Weights of a small transformer language model.
Size: MLP 896 SwiGLU, 58.8M parameters.
Architecture: RMSNorm before each block, rotary positions, no biases in attention or MLP, untied embeddings.
Training: a variant of Muon for these matrices, 3689 steps.
MLP neurons of a small language model. Each row is named by its layer, matrix (gate and up: input weights) and neuron, and shows model dimensions 0-148. Each number is 500 + 40 x the weight over its row's rms, rounded and kept within 0 to 999. Numbers have three digits each. A neuron's up and down rows have the sign that makes its largest values positive.
A block is one neuron, or neurons of one layer that tend to fire together. After each block is what it responds to, as a language model described it from the Wikipedia text at the highest values.

L3.gate106:484431541517519436505467485541507457532525517554542493489447444495497528564490596518473546442467427515461514575470505536512495529480456460489450552508547485522503464478504502431513469448548475406536493480556500480522505466515458502592477558527453473511458495522571478464478547420547479520481452493494504526487515542411475500504506423499545478533551434517537400496466455456539493527468544577560467486512508480477506502467554514471465478481470484513
L3.up106:479464490475480484445434549492473483530517585472556521497475413530497547482518548465496469519446486478552490520474483545537445505453502517471418639538557502538584478453440482463484471417431594462561444481507497512551571525518490496472525471521534541479437420501558467464450544469528483433517449462534519517473496570491473490514602489576508505526463445487526451457486467538562491489465484552563487544536522504499409445488503486527475487520493518528
Responds to: Person names and "born"

L8.gate107:483509487478451512498523452506456474557454500474472523404456554537497571609475480483548442507479461527544466531469497489457472525490506537517401456482523551522439472521531524482457487511607432473520464523544495530526487554523515549497492456551465528500459487530561506488514562523535538443586551487507449503541585446530409534526491581436453454562476450491451544479511491512466468380535513539539535494495489569550443526486497460436578463568535510492
L8.up107:534521521512541526421514464476484533559475477487413508413406456485576517505467484416543459490510467477532521589488443488534428454417492442548477436484448539531492510472494467514539507655518521503448518463532457490530498504492483479486465527545522504570440473526535529436543574563534557486526443485521496451507562510498444535487553500497439542562471501473464481471548535509544473510551450495507502483532498563507444482470562436407539493499525450507
L8.gate109:509544510537503585538485493484483604525481532553515502475488496581525489523549523472503474451463534484571508465542571489529556496514529496530478399452518504599499515549446529588541485457444440499432474476492469390498460488485494486504574499461511517532485509488576502469581531529524480506457530465432485572597563579490592511445461538482438496496478560492455453499446524483559534472460495474588507559499550462522505493431487477480484496538522454507
L8.up109:437422513468444475476552469446494520513575480513508498500540516492441539467600535501484493550502486553510503552448486499515449449454457512528459440436486483545405450474506510552469479426514545514487552552545512473491514536497471492504417525497471527518549406492462571512552534552514573450500490454477457491503578562506501498523496500504494499558433504458383526525480461474477524497591516445541506489555620468480501471469536515428477446495516504491
L8.gate120:465510530494460465404515526461528494473507521541474556436582481387550497424514540526451447491467452502461514522566528475522479491457467529533503541567455506453528536562481512494461490533560449496551525500579523469509489535535449483487467509492503464518468491461497468481490521486496489546533482508499431459470508568472518525571548526422510493527555476529470518481489532458464514436509531479516518495498517528464486513503535443491578484431529544540
L8.up120:516456443499458503445496586492446454480470503462518527467471534502516461544460547471483504567457501489464563526466525486538480521501509532474502539519495551516408514597448457448453507477491495483498540433451475532501433524486515547529505471545527465410533421469477482513508497506474499525544518531468377475489552513560477504457471518476473467487483465467467503507520539519460452451499533498488554485439489536594499491453521513479419559476502495487
L8.gate143:481491476470502481496497499510496593448509509486551552481535519448512536470494572455462528500569546429493525456534482434485513545523408557472493498454498455430473523530509486478489481495534486468467466432532529579550514473421505514520522516416491506462510524499486467455490562541485485539515506401427500529464446486466501483465535532509544499556497536512485590544536597475499510459483527565559568504467459536537505488514495495504499544381561543522
L8.up143:453487461429530454531447539529469517490566518516483526455491514527547566486521494543511655515442418482448509497497407536515533490546499539501461492506473502530511492482484512523440549543501413510496569495530414513460432442472511534519537431529523508549460559540468537475464497407486475563520478509471540488470463500519519512437520522478474486527407505475455487454464521561536452421518443531491522471506448505521527499505577529565518505542494482493
L8.gate236:530578511439535494505491553480532519562471543484490495479439545476539585555483562562464490437517528507482465517463549502463450484444499449468509425559494585525452450524542489434440474527534507511483421481567515549494446513524471529445509467582461489539508491569500534513519554516504554475531439485389527555452576454488534536492565378550491497628478477509608479534515489512496474501487535484503528501479510496586461497493502514473448532502517458498
L8.up236:519496527526518494552493453512538439501429543530386535507432484518492490596483493537492518509503500533499557523460564530467435495408455477568495475546498545499518444478412525448484510491508481502497490429586516511483536528525484467564433503480504428553517519582521576413484522555502584505542480502521460561500484480475500450493487437535477523560484508473532484535528490541527482551476526466482485533543519505421488449460482454542533489543521537470
L8.gate655:547548472544516499515453495471485490424539581520500491504499533481597497514470510471554443577436439486439507498398524528469538419444485502481447516476532487528540490542481532557497521528435485503555537525521485509484383538459459495504477473496474546516467445502466545467463596432466505517454547471514495413526478503579486530498525559525598484509512505579489477490508483438460542403504568486521561572447465447545475573474548521512515503458531536486
L8.up655:482497440491568467530576503533528468436567500514473527540527561464566461508514474511481481524475473463530508444573441449498535508476479478448564492504555438562505551548454428541522479563515504467494496480488523513540481493485525498492583480511435499427529514496498585469541561484467505477460549502466514571608443499518528472513519567521423467478462556473473466481512556442505439460546462536601477499477500452502538525553490429493481540478494481455
L8.gate679:475478508465485499472551523476529489506429460504497519488530445445445504489548482498517513464495554422614510501560455438445486491465460524547442436515485535487570504530511436407569488529511462488528515437547452482536528482534454530535527503565456462550542464405489547438446449482543499505534440495482543491544483580550496540513487515436437476544516529463433499454506550497511498528466509563519433456524476518537468547478564466515537507473568452518
L8.up679:455488515363480578504548433573411454433551504543498494481486400540550461527583505506505449471461558543478565503517569485491428561481512560516532452523527481475558462509499476506468535551523450527522502500559514527539429420571483514462528554510575476574518525468416555493503428531492516535557522533479560493470552519513514524525470499437441462519520450514459505531481466524507582515490517514520459494499488465568489524487465460492481552503517425440
L8.gate822:519487484468508498500436500505472540488529492480484527498433588510515519504511592484491469550442511498495503460467531471501543444468473497497468446464440511599524465476502556434473479486520497509480495465582473551482390461537470565490573525460535495475494492564509501539612540466527471504565477483552538486540520591513518498465631514497491542610444526451544501521449574520462513435525545503518595534471492473496487547502487516443519525490495526514
L8.up822:513404527487517501476544493466540509553502460491495435464526518493518477555474507616527447482567489499520489498453524446464479505426480534541495453439558567501561536492489531470448423469541507436489490475478470494501494534539526485487511502410462526465596469504539519516438538555410471501546532478471534521469527472443559468492589509512545574502504506481545494481450509528554467476518475508547463398497483466510494485553539537455462585462543595538
Responds to: Date-introducing tokens

L3.gate499:529545510507507506507570527489479476489416516486526484543450454502490506548453562496491513389456599529539527556493553444487561444547453515422514494493492584498510499509514522565505530533496529500505443488555478574513535491497545498518499429599467479482511545513458529492424434484559538436453467469458510511420481476487483536464529524537560500478487492436469496556548490448499518483494474559449484460516472426469426479472484496565513517568437474501
L3.up499:463500438455517572480548613455485509427576477551598512503456502532517514481569482516412479462457512473505533414451547507543455484474454504463462479636474469441477479505544500485504495486552562439549473447545474520411543505587503454488502462492393511435555499516468441433477503504510569514469528532469516492591489511481414528449537571525503551458546534545507452520549456525450502442490481523527506475496500480452504453479532516506531503536494547552
Responds to: Foreign personal name pieces

L2.gate17:485494459539580505558521434472471549475506465457521465510459545528541510476530496494566497467456471525488551554441465526478471411528484484430402525531461537502451465514436579537515517544533409493510471447556456470466402505485491561509455497470512483473564550522459488519458513465487479433466521431481449523479489521586511570534591515494463466578459561505505541469535504501522555519450503491526526442454501509511515445491528463487512505487449534500
L2.up17:588497469484539570524511415524527504479514502430566517549476515524522497508476444494542506459502467516514505516445518524522486476486484575434442548445532498522473489492506500515436488469502464457464516455511527506472439480453520561425530503453497426518566474537446491427488531451469548538517523401511427543453573499452462505528554516511432558516506511500590569495537468508511472467524569525497496480501553507515552486512556462544464479458515483510
L2.gate71:556543451534537468578439439476503489509514512497493498490509451541502526536494522530520512472471490487402478465488558484516626533472483465439519535529523476442532568433602502404510496504493488548445451482546482490451434522547441441541537510494471516510519487514515561506455493454530510472435483585530521498454476506467473542544506429524550504586529524442583485563511552439493497435496499500450560554494516477560469543517496612519542450477522497511
L2.up71:547469495449559477484490512441493538463504531523481557456496499540526438493489480511485436554551536518486538487492583497554485487485420473499484441461493479472514536469595461506521487497489491523583477495494571478427508447588467412567500482471499476482516556518480543471466600430483500524512444490489564496539479592467474503529523527490537458529503512487471450468514506495563524500504497546536485517445558490499521506546469482528411564465557528547
L2.gate216:490502488561597468509494514518518420498514478457523461516523515487493478439427507486503444455462383504548455447514484560481469523516432485491462497530440493500505453529471529465490437457497432532454505406562464469460461534504467426481498489493470569529490495516482479508556514575473478451480437493437470538492456486534507476507539520498533443490445544490440510508493525505442543515526557482431539397479450495442424543460540586466495571530565454467
L2.up216:489417489524506491530529535511505521460429511437538508527495479496536392484523539505455445462553469548531574454463461453459537498474465511486527542499474445518519479489515525508484532428483464510499456463497448491460474472547485455539486479467528575588488507497510526529524549579487494503592473541543454438452504475583398508519483492517427519460517448464439498458545460526479538482474502488511521543465520516500493492463485471479479541535453493477
L2.gate274:515494505537545561540468473498453516505517509506499475517482467488551523485543529527575520489505506497482572493513520523489540482447486531501452496495511480515539473510478509458517494511508507459504542469545510542462404486518435558457518465478474562566605503510513553482570485431500492510415506454484467543509455587390518541448480558523372503564501531471579540458521489502528565463446533477514492492468508515444528457517521445479489489509437394533
L2.up274:526508514495513543579530453500501516484518526468493503576531573461481488502547522486524422512470499425478515453480530480505435444454485554452470571469527515505516547532495546561450515424503429563497472465520535535502479546467516573461478514485511498519517445611448439508507517535479460535496458419552486495488499499560478497568557518517437522455422570528568473536533437497576495468462487511465483448465511519507489449517561421411502516427507505510
L2.gate591:469543508482497484541454557475489483472569511473532522500410469476530497497513513393507539479416486577544458537491493497503507564515476517452551582496472429457530535477516454450477508501549554485496546516493489476487457492506552409483533495493527497391443474433501503540438514475505521530455513494499514524519531547500535445461552479506487451479527462492536450481482493447504550511534487558469605448514496466464460483511542530487486522459528492585
L2.up591:544444506490441466525499512491468476478480465498448504459397439541514510513513507479509533499537536529491515524399501505495513539543459454515478500598530535535572506484502507443438501483511575489480479509494476522486458556435509514514531448448474521511489465432528491450516489572467508501480448463447500553499558488520495484473431444527458544485427483441461498501518496395465498455455497487508470463550528465456483507478492537420465520537545491559
L2.gate662:519513533475498451403537594545507461566527481455520458471538486521679527521488531502512538544484565518523468501523398517493452490459491579553433524504492561588537486451493481545530536532500496472504489510521519504538514499520508471615493477494513519475464484482515495457569506532494481543531487517480465578498451500524459490515549528541479451468484509540480521477552521495550437499525564513509480476422461442502491534445458573415479532569471517494
L2.up662:467454523423522485436570584504416439494509486541525542475496480511563478489501507497466442510494538447535484504573448499508514502465559508516510511488468517461534472437578450536457516484568505523464388561451488456556555518565451477541510481528419463517460452475497489478456538492504573590536503504524541530508496499499545483509590484521464396492553472351476476457557483424540496526530461498558454443536482460534493549480542540462479504519485558461
L2.gate678:505510525517591472551525527504525517543505519528421480430514437432530497632449409550537491591480484488528469485388438476402502512510539513468430508522517490475440508488503551539516562516510624486480438501570452545510536473527502466495570472485519486524517485522500510479605524528520533536558497435421513497491504485447449494447387514561590499542507547494454542470405501453523484476454465470540468371489525553497506481506547549524500554500513468515
L2.up678:512495532496513504472519529483474490520452477510489416486554452481536510549488518502577563543508500500549472506525525502533523485514527517528502483503529540472538501420463455506462535481495495513496513457554467533472586482554500530515490402493515444476539451494510471500467509473508535567527360498483476513488486490505478472498656433488476473490540544509504462488531487529463460492501496491542467487383458544542506505550530488469457498470553499490
L2.gate680:458507585480543462459468474459452568489505522544480464462441415493491501448520448480439437440492478559429498552501506493522526537444495539494494466467468457458508471501506472521509492542526543587524481530512572417508519456493546481570521446513441477393474514476523483454457514501524420480485516493497548517548494501437545516541497509575497444493465483440532547488483510458448415517534535417461516446469418535485490517540459554457475508526548484485
L2.up680:476501476448487552507478482532431451530530474493465519527528410519538518520529492445543500464541560479543501512515473423445492480527510525519479609453491484459579472432486421577493540515502536492493490524520545533549572511541434472530547431540471507483488426525500487463519515523533517586501431499442530476502423504467469499494479492533453543514498564509414411501482516537522500459624559467497592513489482455447522495538501556514536531525413476498
Responds to: Birth and date tokens

L2.gate142:497503571489528493534510498500488508510520553507535482533507584496478507519531484649511595517438544535505543510501477565494435528511455477471535506503492554522505531560468446469511459448471444483464497499530536470448470491503497528512528567539443515500381507518454470525485586530564503510405528495504610501544477524507462564475474517502535479509488504497475501496411529541581445490502567564477495498503527487476457415515533477568447468521470573505
L2.up142:550538505487551527494521565510446509496502494494544511528483456507477472504481440611451554478465551526518537553496485503415418500455440490565607508495483465492506527559480464512494449553502447484462556499556484480383450516552457486556538518525445492519358510493545469546500547494555455509448537499474599465505510559516403537508424465484496539540473472549446491493494516475502532421462545511487555513532538530476468447531496490514480504574425564554
L2.gate282:503549496542557533434469531445477511511477445439495451504522458472536486553526491501470523486514485473505540486444439503482475453496399535513463492441534507503462449526496487522505539409500531487522476438553447494509520464543520469523486460553533437496539590500488535516527548519484537549540574469533477510474384552503497509445548522517502516486531492514446542503456419492554461457546525485495476509469409467528467502534576487458488544540521517587
L2.up282:560548463515557534428520531475534513512503449475503504470573482471464480503546481535507537470512487489481572506458427546519489479494404453501510474483480483504480457501522540560505515421451502484465503479508464511537536471531486545495503513467573419494496481479501521494494480496470512389548570492508492521465433545424471545539559476501503524458505440503425489496454419541466512476608515544553543476532468520504488521569494501490510490545510510473
L2.gate369:462552487475533458550537514557543525476467571493454511457495468444432505549385516456535441507479520481460467467468510477540417481545560458436487527445503488538449476528448502520467469503541368541517527473445572525532542499560512482449472524575478468495506411442518537469513549491495573533477447492459561467548479494552483573512540466515461442511518469446487450499475542451466500547498508504493476501559416508469444533471510529525519540498513489480
L2.up369:564491488598520507510507514438483512518587502488503489476518588555520474527586525500503524546473439448456489496425487514465534596454545528533474453502411538502523600543533510491520503485489605518503485503552410503498465526395515431467536537457525531514551551504459450435511489490521428476459484460499444515429525432426509456464564573555491500562555466542519524389520496480514520521453428483548582537551451549496503490506532382485514513572521468503
L2.gate524:504519482501468467512461476504493442507547531480515513480461484499493498551487553465464445441458527501506503493525538424493446550516529488475427487426406512449499477585457539424519463512545494516503562464556511495508578486470509421432437559499474457501536555456523471475469496469476589529381519504572462518571467510442509526467514545474526514563477442466478498474545499448543473496537463588468491496568481512397488473476600459487546505498499491453
L2.up524:494491464552515513442515491541520553497523506454501484523495444469517458443486483485447467459472464464467519538421531475476485503500496459419464486476465511514493519560502506484506528491491474511429405493477478467536523479500566482464520500486413458513487515527495427450512491483436502468425503498560494486515539418475544508524584513477478473583484464566484476511501525460512437518456539547534562529526459481482419524533526513535492552588467480522
L2.gate645:607594534500528481503456386470493500447478543458468502544479459471557533494590526481517523506545526493513466484519448505557490539506413541439500479509546565458504531498491503510533501475522550563444446463509523469535602498482488438476491452486505453509520484449487567383459544478527472515502451506485480414563486517465491547604562580467567517526439512499520492456527515431512502476484494535466540492566485543524451501497446457531477507544492537504
L2.up645:566572532563493446523520524499538555472470476413503519524448442465467459481493515527539465518462536392518464483490507468486530477490498528535479513458484562452523492457508474511520422505583490472401501526505536563452517508466516440483474530566538527526548523540568548475525569510484505490511538506493499406493503459486484553498542552529518525540438523484429526503444500492515541441488469548544562530565431518485465469482449425490476538539554549405
L2.gate694:579474509535492471497435499505542377542447533437475431526513444510485579466486472490472507407493588514488553529467504527460511562494477531448466483573415548527504436502451528458515440555575516476488537445485479476474537550476466513463468520541501518487550535561571480503512451528496485491485528537499556516487532454422496519502499473562483493524539489511519504469507580510505402556561490478576512503481506528497469483511465521555516528518454506449
L2.up694:508478486525498533449485501550497531555489454518521472478475484430509506463463488499407462456492525493537510471506482446512467501581414529485520507496400567460529482527555493425469481497546476418485475445535518527500543466521460483460485558563426504596537526469531473494540527525520472522474563451495507488588476453428483484469501516518519503502465466457454466496469469506534523473509528501517531474530488481471478495557537426512521557612544526476
L2.gate868:569506530565538409539511521522567491542538512504470476481534413467507497541509445531451504452469491449433491430495490441503452539511440487522506520531426510438511508517448524451465476490491471489453489425462493514489576488464514456485490498519480507490437426468539560530495463537522551529481522527519417457500481475457518531515580469451571530515479540510546472508475549500433482527487547612482532530453532531476543464494526478539446511562515538443
L2.up868:464500410492516443542508482494549490536529479434428462521475429431502516550463414544452543421517546446426494414445473458462523493552469488559490537525387500474465478531495526513509501492463427513509480469471479480457536494457506456466438509496475539524422493493509505502525500477535495507460529531503421513508537502493471510548550532474557468525495477510550545436447511506497497532514534529526498560442555493469491464423537500479493488572531538491
L2.gate885:510441496511518512541460477455506522500429482566504530509511431544480447492494541501529508449545517511520500454479496494475481484495494506458597548524507471554514456506465449509464564492490492462512566535564568483443528413484415423512431498567529469540548538526468504534522523562437509535458467523584579552484524549550556496487507451451548438482455532469453486556449545480503508461527456526492469542612547475522389418401502523495546538505526493515
L2.up885:493522467497525509463512483498496530454444527487617532517502480497460413543509521511453488477476417471539541477469540460525494457497454492487499473425556517469522490510472483491513468476483491458569481518535503554574476512558427561496492555490519488508513494494492493497502508472468581486497526463458502501480532523539479484438500499494539468552508497589497468516517415483528433560531549498467497417435477469556477548442442508505476499498544523592
Responds to: Velar k/kh subword pieces